Weights of a small transformer language model.
Size: 8 layers, MLP 2752 SwiGLU, 109M parameters.
Architecture: biases on query, key and value, tied embeddings.
Training: a variant of Adam for these matrices, 1608M tokens, 12269 steps.
MLP neurons of a small language model. Each row is named by its layer, matrix (down: output weights) and neuron, and shows model dimensions 389-452. Each number is 128 + 32 x the weight over its row's rms, rounded and kept within 0 to 255. A neuron's up and down rows have the sign that makes its largest values positive.
A block is one neuron, or neurons of one layer that tend to fire together. After each block is what it responds to, as a language model described it from the Wikipedia text at the highest values.

L2.down468 [ 94 122 143 143 144  40  72 114  64 164 122 146 180 129 124 157 100 146 143  73 145 136 134  93 130 156 188  77  92 158 107 157 132  95  47 211  80  94 105 144  99  82 142 157 111 166 159 105 157 123 129 152 135 112 172  63 151  93 139 176 169 163 103  90]
Tokens after dashes and scores. Tokens right after a dash-joined score or hyphenated compound, such as the comma in "6–2, 2–6", "by-election", "Kingston-upon-", plus election words like run, challenge, Vote.

L3.down788 [124 197 157 129 159  57  92  93 100 127 130 149 138 103  91 101  85 103 143 156 129 200 110 181  82 173 159 135 134 131  92 110 148  83 158 149 114 134 112 178 119 166 114 162  69 159 138 106 125  53 178  69 145 125 139 163 129 182 149 112 140 117 138 110]
L3.down1339 [113  96  74 115 127  90 120  82  66 185  99 126 144 101  89  89  70 181 112 117 165  59  95 118  84  71 147 120  94 162 140 182 140 109 137 203 173 101 168 153 116 130 114 139 128 113 184 145 105 181 162  98 152 150 101 156 123 165  73 172 108 118 154 120]
L3.down1756 [130 154 111  57 136 151  85 156 123 143 111 141 173 107 116 103 107 106  99  81  95 173 116  82 145  80 133  82 125 101 100 159  96 113 115  64 165 185 199 116 132 118 142 172 108  63 134 146 143 154 118 129 174 124 115 123 161 154 114 105 166 132 148 121]
L3.down2199 [139 153  97 112 147 117 119 174  57 122 119 125 132 120 145 102 117 110 125 114 149 189 114 136 156  76 130 139  65 189 109 183 154 138 104  70  92 150 129 124 107 158 131 148 171 126 159 103 132 133 116 136 140  96 155 152 137 132 135 129 133 141 133 142]
U.S. abbreviation. Fires mostly on the S in U.S. before a noun, as in U.S. Army, U.S. Senator, U.S. dollars; weakly on scattered tokens such as possessive 's, an opening bracket, or a table pipe.

L2.down1287 [100 121 126  71 164 129 120  78 162 166 105 141 102 114 130 132  86 138  95 159 149 102 101  96 138 122  93 163 149 130 130 134 169  66 142 145 127 157  74 116 124  90 122 155 128  99 133  99  67  75 114 162 145  69  75 154 107  78 105  88 111 117 131 138]
Mid-phrase linking words. Mostly "of" inside noun phrases and titles, strongest after is/was ("is of Nigerian descent", "Town of Bethlehem"); also "de"/"New" opening place names, table pipes.

L3.down115 [154 114  99 148 125 131 107  85 145  89 169 122 103  91 152 146 158  66 111 152 119 137 178 186 106  73 146 132 117 123 124 177 135 157 134 174 120 112 125 152 117 142 155 100 190 138  94 177 124 168 146  73 118  93 115 114 122  89 127 143 124  92  79 140]
L3.down1804 [143 148 118 149 146 105 112  93 164  70 116 133 192 160 154 157  96 154 173 123 124 149  78 166 111 120 168 160  91 126 155  49 136  68  95 120 151  98 106 145  91 104 144 130 126 181 161 155 151 106 130 129 173  97  68 187  83 154  73  99  94 124  77 160]
L3.down2282 [156 162 162 147 100 139 176 117 136  83 174  86 142 130 129 165  94 162 104 155 141  99 129 192 161 178 158 166 134 126 158 147 119  97 112  38 142 107 152 105 143 153  93 101 137  91  71 132 103 127 102 158 175  45 124 104 134  99 129  67  98 156 168 166]
L3.down2726 [168 136  84 143 167  56 161 124 174 162 133 114 187 147 167 118 133  95  90 124 134  86  83 160 164 146 106 151 152 122 115 194 151 119 151 115 168 100 182 126 117 113 169 122 116 160 105 164 158 144 106 150 180 155 119 157 122 116 116 110  98 131 158  90]
Commas in table lists. Commas separating items inside Wikipedia table cells, such as year lists (1979, 1980), tennis set scores, and 4,000. It also fires weakly on scattered prose words like too, currently, still.

L2.down2318 [145 107 108 106 116 174 124  87 127 106 124 113 155 114 145  98 128 135 154 118 108 160  95 163 113  63 177 116 148 132  40 115 114 111 122 151 135 148  91 106 129 137  81  94 142 111 162 110  80 146 125 111 111 119 155 146 134 167 110  91 129  97 115 166]
Name-following origin details. Opening parenthesis or "born" right after a subject's name in Wikipedia leads, introducing birth dates or native names, as in "Maja Bodin (born…", "(Юрий…; died…)", "ZAZ (Zaporizhzhia…"; also "from", "father" and "mother" near names.

L5.down36 [155 110 125 116 154 149 131 108 119  97 121 120  94 132 164  62 132 197 123 190 144  86 123 148 131 146 154  39 125 151 128  96  83 131  79  61 126 130  73  82 140 136 112  91  91 173 164 125 100 172 163 116 168  99 149 121 132  88 136 108 101 126 143  86]
L5.down164 [182 103 128 168 103 170 115 188  74 139 138  94 145 158 107 129  91 147 219 134  96 109 124 174  95 157 120 136 134 106 113 138 120  96 119 181 114 155 163 119 192 149 139 102 157 153 175  92 158 147 108 118 127  72  86 144 157 124 157 136 100  88  90 175]
L5.down185 [139  93 150 106 133 136 149 101 160 120 162 118 188 134 133 173 150 153 138 123 149 115 145  89 141 194 141 137 126 134 121  60 105 162 162  34  73  85 147 113 154 121 125 132 106 117 172  83 101  90 116 123 115 177 133 112 122  87 136 133  62 107  79 140]
L5.down382 [ 87  92 153 150 147 129 154 132 124 106 130  94 115  97 139 123 106 132  95 167 158 104 188 157 126  94 153 148 141  98 119  94  67 155 117  48  96 143  84  97 144 162 106 114 116  93 110 157 121 165  89  97 153  98  93 104  97 152  85 104  86 124 135 158]
L5.down623 [128 140 106  84 193 124 134 121 176  73 126 159 101  72  68 152  85  77  93 153 114 136 100 112 163 107  58 113 105 107 155  85  99 120   9  68 159  77 143  94 102 112 129 140 131 136 149  96 111 136  90 103 175 147 120 162  74 145  79 138 157 124  87 178]
L5.down875 [133 130 111 114  67  90 134 111 106  73 115 143 110 112 104 147 100 136  76 188 100  88  33 179 160  42 157 151  90 122  92  57 120 123 118 156 138 151 145 150  88 119 195  77 113 160  70 149 147  99 106 135 126 170 132  55  70 169 147  99 106 143 146 137]
L5.down975 [174 128 135 107 112 131  88 143 133 139 106 126 150 138 123 114 131 174 167 128 123 156 125  84 104 132 132 133 132 122  94  96  76 119 105 168 126 124 166 139 186 129 113 166 141 129 148 108 131  82 120 114 128 126 125  67 156  88 101 129  73 106 129 138]
L5.down1237 [159 182 159 127 175 170 114 152  77 163 103 169 162 105 150 162  93 110 171 171 131 104 100 158 124 124 155  72 140 146  64 135 109 134 172 158  64 169 133  75 149 167 124 126 123 163 101 130  79 121 186 114 165  74 123 151 130 120 137 147 143 143 132  84]
L5.down1809 [110 104 162 140 136 111 114 117 124 126 102 149 133 145 144 159 147 165 160  70  73 120 142 161 156  90 142  97 117 166 148 119 133 135 152  74 149  92 151  99 125 143 131  38 184  88 143  56 116  94 114 127 132  80 157  69 142 122 176 168 128 112 139 134]
L5.down1838 [192  91 106 171 150 125 173 143  93  99 162 108 188 149 130 135 163 174 132 146 112 111 149 189 139 115 120  56 160 117 142 116 144 137 141  28 109  95 186 139 125 162 103 154 194 148 109  91 108  87  99 129 120 141  88 188 131 125 130 160 143 164 149  94]
L5.down1869 [118  91  80 148 125 124 102 121 123 106 156 166 114 133  67 127  33 141 126  63 133 100 172 152 122  85 109 128 155 133 145 162 137 139 182  84 110  81  91  54  85 165 133  98  98 157 118 120  94 187  88 153 120  53 149 128 148  82 153 110 127  99 142  53]
L5.down1977 [149 114 131 139 131  88 153 142 112 156 137  64 160 120  84 130 178 106 128  69  72 118 115 231  96 145 103 123 101 197 134 104 136 187 142 161 150  53 170 105 126 176  95 164  61 115 138  40 148 180 115  91 163 107 154 127  87 124 209 144 144 124 182 158]
L5.down2095 [ 86  83 137 182 147 105 143 147 146  92  72 198 164  76  58 182 133 163  95 108 108 101 172 146 122 134 112  78 133 116 123 185  93 142 131 146 201 124 105 189 116  78 156 106 173 165 196 156 182 161 133 135 176 128  71  90 153 100  40 104 146 103 126 100]
L5.down2160 [122 106 122 133 116 121 165 101 125 112 115 122 117 132  66 146 154  95 112 132 139 142 100 108  84 102 112 135 182 118 190 177 124 138 150  38  90 104  95 115 181 183 154 135  96 107 106  73 121 146 116  52 114 150 124 158 117 111 134 138 152 148 118 131]
L5.down2250 [120  83 116  67 145 121 152  68 140  85 150 161  98 137 167 123 142 136  98  87 176 132 144  94 141 178 115 152  61  71 147 160 114 136 121  76  98 158  98 115  86 150 107 143 115 177 109 179  72 127 108 171 139 156  56 103 137 139 139 112 100  88  96 190]
L5.down2263 [123 102 107 121 113 164 152 142 136  92 132  64 131  64 119 130 111 162  80 132 153 118 162 237  54  68 181 120 106 220 134 152 138 105  71 172  92 169 176 172 152 143 124 155  94 133 155 127 179 165 129 132 192 119  49 142 129  47  94 138 101  83 130 114]
Parenthetical opener after names. Opening parentheses and similar punctuation right after a name or title, introducing a date, translation or gloss, e.g. "Love and All That Jazz (Prestige", "Remetea (Magyarremete", "Jiang Mengjie (Chinese:".

L2.down1795 [179 100  91 171 142 166 179 108 150 125 127 113 165 103 100 103 136 150 124  48  50  97 115 130  86 125 159 147  88  91 123 184 140 122 117 165 161 161 140 127 157 127  88 131 179 151 151 191 117  83 102  88 118 154 140 171 102 138 153 121 113 118 166  97]
Mid-name fragments and table pipes. Word-piece fragments inside rare proper names or acronyms (R-ign-ey, Ku-us-emäe, JSM-US-ARC), plus pipe separators ending Wikipedia table rows and cells.

L5.down191 [112 144 177 115 165 113 100  93 143 163 100 224 122  78  55  97  97 137 104  61 145 164 152  95 151 237 165 132 154 149 139 138 137 174 150 125 136 112 160 113  91 132 166  97  73 111 125  57 165 146 115 113 100 143  97  75 183 132 129 160 180 144 113 132]
L5.down427 [133 121  92 149 112 162 140 107 128 170 126 143  74 174 142  73 117 127 156  90 140 110  71 140  60 161 183 134 110 105 173 110 151 123 143 129 147 121 142 123 150 104 138 101 125 161 147  92  91 138 146 143 173  86 124  88  83 128 130 125 116 121  96 127]
L5.down744 [ 52 140 218 144 125 137 160 185 160  91 123 112 148 108 118 121 107 187 157 148 109 124 113 171 115 165 101  91 197 167 143 135 152 106 103 174 140 167 120 144 137 140 142 135  88 165  83 124 135 170 160 125 135 161 202 173  70 115 149 178  97 148 127  77]
L5.down811 [101 155 172 144 196 117 122 176 105 138 109 114 105  48 158 199 172 146  88 177 107 120 101 142 138 130  98  46 158 103 104  74 163 151 107 130 121 143 172 147 115 153 127 167 154 175 142  77 128 129 152 120 147 120 170  94 165 127 141 177 101 104 140 139]
L5.down980 [138 156 104 117 112 145 145 105 145 144 163 149 120  99 158 113 193 103 146 116 147  99 176 140  67  69 125 127  89 138 103 167 111 114 119  41 157 103 106  92 113 135 105 142  44 137 155  26 168  87 133  78 117 182  97 133 143 139 120 144 137 100 151 185]
L5.down982 [179 131  85 174  86  80 111 106 129 143 116 100 163 146  98 107 162 108 131 138 128  77 175 134 155 117 122 129 112 160 120 121 106 146 134 124 142 116 127 159 117 142  97 142 121 131 155 154 118 146 138 142 165 136 195 143 147 145 158 110  91 144 153 110]
L5.down1110 [128  95 129 198 100 116 163 152 179 180 129 161 177 148 112  84 149 117 115 141 112 124 108 170 116 200  67  87 137  92 191  79 146 139 181 155 171 118 109 149  64 167 121 133 134 110 149 104 137 106 136 123 161 131 165 115  85 133 121 175  71 146 115  74]
L5.down1176 [108 122 124  76 182  53  89 146 101 110 158 158 159 136 137 140 110 106 118 124 107 116 209 127  85 169  93 153 129 146  26  80  78 132 176 116 151 105  82 120 130 136 129 125 103 122 179 118 141 133 183 142 108  99 165 116 175 107 102 103  92 124 119 151]
L5.down1332 [100 135 129 140 127 134 174 139 157 116 120  95  96 107 146 102 109 144 143 152 145 120  59  71 110  82 106 128 155 155  65  88 116 101 119 177 124 195 186 147 119 143 109  91  66 212 110 140 126 100 133  43  73 130 117  78  85 166 157 122 133  86  96 144]
L5.down1591 [ 42 110 154 135 112 127 168 145 163 107 141 121 125 103 178  86 120 169 137  71 143 125 122 107 125 157 145 111 129 158 129 166 158 141 146  27 114 112 120  93  70 207 142 119 158 150 133 113 113 112 150 108 115  75 146 151 160 156 173  86 139 169 118 115]
L5.down1828 [129 143 129 126 124  76 101 148 129 101  65 210  75 192  67  93 132 149 147 133 164 143  94  98  85  93 173 108 118 157 146  97 147 145 116  50 145 148 121 208 113 109  96 164  59 116 177 123  80 104 127 138 229 150  60 149 103  67 151 123 113 142 128 158]
L5.down1960 [158  79 171 152 105 125 132 107 150 158 135 112 191 139 159 120 135 103 161 116 108  93 165 159 138 175  40  57  81  46 150  97 177  99 137 114 107 146 195 175 148 105 135 152  94 143 143 115 130 184 153 132 125 142 109 171 114 112 145 125 104  93  96 202]
L5.down2127 [100 174 119 166 125 136 129 132 168  97 141 117 100 109 165 179 159 118 136 139 112 135 134 140 178 148 131 150 134  68 146 118 116 162 133 104  96  97 131 119  91  95 139 113  70 105 109 153 152 137 140 202 150 174 104  89 143 175 168 134 161  64  92 121]
L5.down2149 [146  70 141 135 182 166 119 132  99 157 130 141 165 171 136 134 189 109 146  91  81 181 111 104  80 144 106 204 155 142 161 122 153 117 159 123 140 126 139 128 116  92 125  82 120 109 150 206 155 138 137 121 118  80 183 106 122 148 148 137 121 168 103 173]
L5.down2179 [111 158 128 102 154 137 105 119 113 173 155 127 119 140 202 103  51  87 162 119 110 160 123 127 187 109 104 111 108 147 111  67 162 126 130 122 134 160  81 151 128 124 133 172  89 131  74 103 160 113 128 183 123 145 124 188  98 166 213 100 140 127 119 104]
L5.down2539 [126 162 152  89 126 123 107  63 126 136 127 129 108  80 157 133  85 169 103 157 167 118 171 151 134 123 174 127 136 110 136  87  95 116  98 111 174 102  99 147 117 119 184 129 108 133 142 140 128  75  92 125 172  99 153 223  72 138 157  79 159 156 117 123]
Sports result and score positions. Separators and function words in match results, such as score commas and pipes in tennis/MMA tables, "won by", "defeated … 37–14", award wins.

L5.down797 [152  90 155 113 201  79 109  46 162 104 123 114 139 119 186  99 182  49 112 117  78 127  98 108 100 120 125 121 167 110 136 207 105 100 117 115 146 181 139 182 122 145 138 136 119 130 147 129 115  66 111 140 111 136 110 146 108 102 139  89 131 139 135 154]
L5.down859 [ 95 157 145  90 110 109 145 150 134 183 150  82  81 164  96 139 132 155 140  94 168 142 148 218 104 146  91 157 117 118  91  97 107 118  93  94 131 112 189 146 103 163 163 137 125 145 127 105 188 107 153  86 108 101 139 124 127  81 138 133 125 147 125 143]
L5.down864 [153  81 114  86 105 154 127 150 122 102 108 160 153 114 139  80 168 119 149 166 174 153 117 129 128 108 100 129 107 101 127 120 164  95 140   0 103 122 147 147 100 180 119 166 138 144 129 147 150  99 105 114 134 147 143 133 150  82  85 127 135 108 100  96]
L5.down925 [128 135  86 182 103 117 176 140 169 136 111 154 118  41 142  96 145 111  75  89  83 142 118 138 113 171  66 138  88 118 147 128 189 130 174 119 128 103 205 117 154 112 165 113 140 174  64  97  94 127 108 109 112 137 159 120 142 110 128 160 156 116 108  82]
L5.down1014 [140 146 118 130 152 157  66  74 115 136 150 165 185 181  97 193 168 171 126 108 167 137 140  73 125 130 180 105 111 149 138 111 183 165 109  81 173  88 140  68 118  77 122 186  88  56 122  71 160  84 135 145 117 170 104 142 131 125 102 113 139 172 130 106]
L5.down1171 [104 106 112 141 170  87  91 146 179 152 170  81 136 148 136 153 164 153  89  84 114 137 204 119 107 181 133 104 100 120 106 136 156 162 148 146 135 158 156 187 143 142 129 119 140 134 160  68 125 106 114 152  78 126 174 166 120 162 143 134 135 195 124  86]
L5.down1387 [151 119 137 183 161 155 191 122 132 131 137  85 144 185 242  74 115 114 142 102 147 126 103 100 148 117 141 107 151 172 140  97 186 148 108 165 102 117 184 126 171 129  67 101 170  96 213 122 161 164 172 174  80 141 109 123 177 129 127 101 115 156 146 123]
L5.down1629 [ 58  91 134 126 127 177 154 101 180 200 150 165  83 114 156 135 110 138 146 133  92 118 124 207  91 126 168 165 177 164 129 156 119 110 142 126 123 141 156 100 110 150 161 158 135 163 138  69 116 161 174  67 147 114 121 158 103 147 186 153 106 162 126  97]
L5.down1694 [157 160 146 168 152 134  67 131 179 181 143 139 130 110 124 145 140 154 140 135 135 151 164 114 166 191 117 223 114  87 132 153 155  90 146 116 130 121 147 125  99  82 144 135 166  89 120 115 103 145 140 126  90  85 146  80 151 107 143 153 108 104 130  69]
L5.down1721 [120 187 136 114 185 138 122 146  87  61 117 144 124 143  93 133 157  51 173 136  60 182 118 139 122 137 152 120 161 200 187 100  66 129 116  60 157 187  99 104  34 145 149 146 156 129 147 144  75 156 109 137 121 106 170 144 166 107 102 106 115 142 170  35]
L5.down1834 [152  76 119 106 138 181 167 101 127 128 143 116 180 122 169 102  98 113 149  94 116 123 109  74 192 134 152  76 113 134 124 118 176 156  98  72 144 133 108 101 169 103 115 172 149 147 137 153 123 117 138 111 122 117 150 162 136 103 107  94 189 154 154 161]
L5.down1978 [ 97  89 134 157 101 124 152 162  84 113  48 100 168 165  83  75 155 155 183 130 127 125 120  73 104 123  69 102 121 120 140  27 137 125 160 158 137 102 172 129 139 181 149 142 179 139 133 181 144 121 160  97 107 111 101  91 157 172  68 148 101 183 196 109]
L5.down1992 [105 158 107  94 111 114 129 153 118 209  59 144 147 105 169 148 112 139 121 146 179 114 118  92 101 138 148 104  92 179 138 111 160 129  92  12 124 111 150 146 127 157  88 120 138 114 206  76 143  95 112 127 101 137 122  81  84 150 103  99 121 141 155 159]
L5.down2208 [118 148 133 172 148 125  56 173 114 140 136  44 110  92 189 165 148  67 139  68  63 144 146 124  96 123 101 113 127 162  61 100 223 103 137 175 111 146 144 157 151 158 155 179 131 164 136 103 131 178 150 166 101 125 121 155 149 131 156 141  99 151  99 105]
L5.down2613 [ 61  99 161 121 118 118 123 172 181 101 104 173 114  83 106 120 175 158 111 103 141  87  82 139 150  89 148  89 165 147 134  45 114 138  57 210 152 176  98 129 140 134 152 124 179 161 142 163 140 137 127  97 100 113 101 135 152  83 139 169  60 141 135 126]
L5.down2694 [108  86 153 117  93 127 122 140  99 154 157  99 183 141  86  74 210 112 104 105 133  99 154 177 133 147  94 133 101 138 148 110 129 144 141 134 113 117 103 132 151 188 236 115 113 168 170  85 133 149 113 147 135 175  69 162 128  73  87 159 125 133 167 106]
Linking prepositions inside names. Prepositions, mostly "of" and sometimes "for" or "in", joining the head noun of a proper name or title to its complement, as in "Bill of Rights", "Union for the Conservation", "Theory of Wing Sections".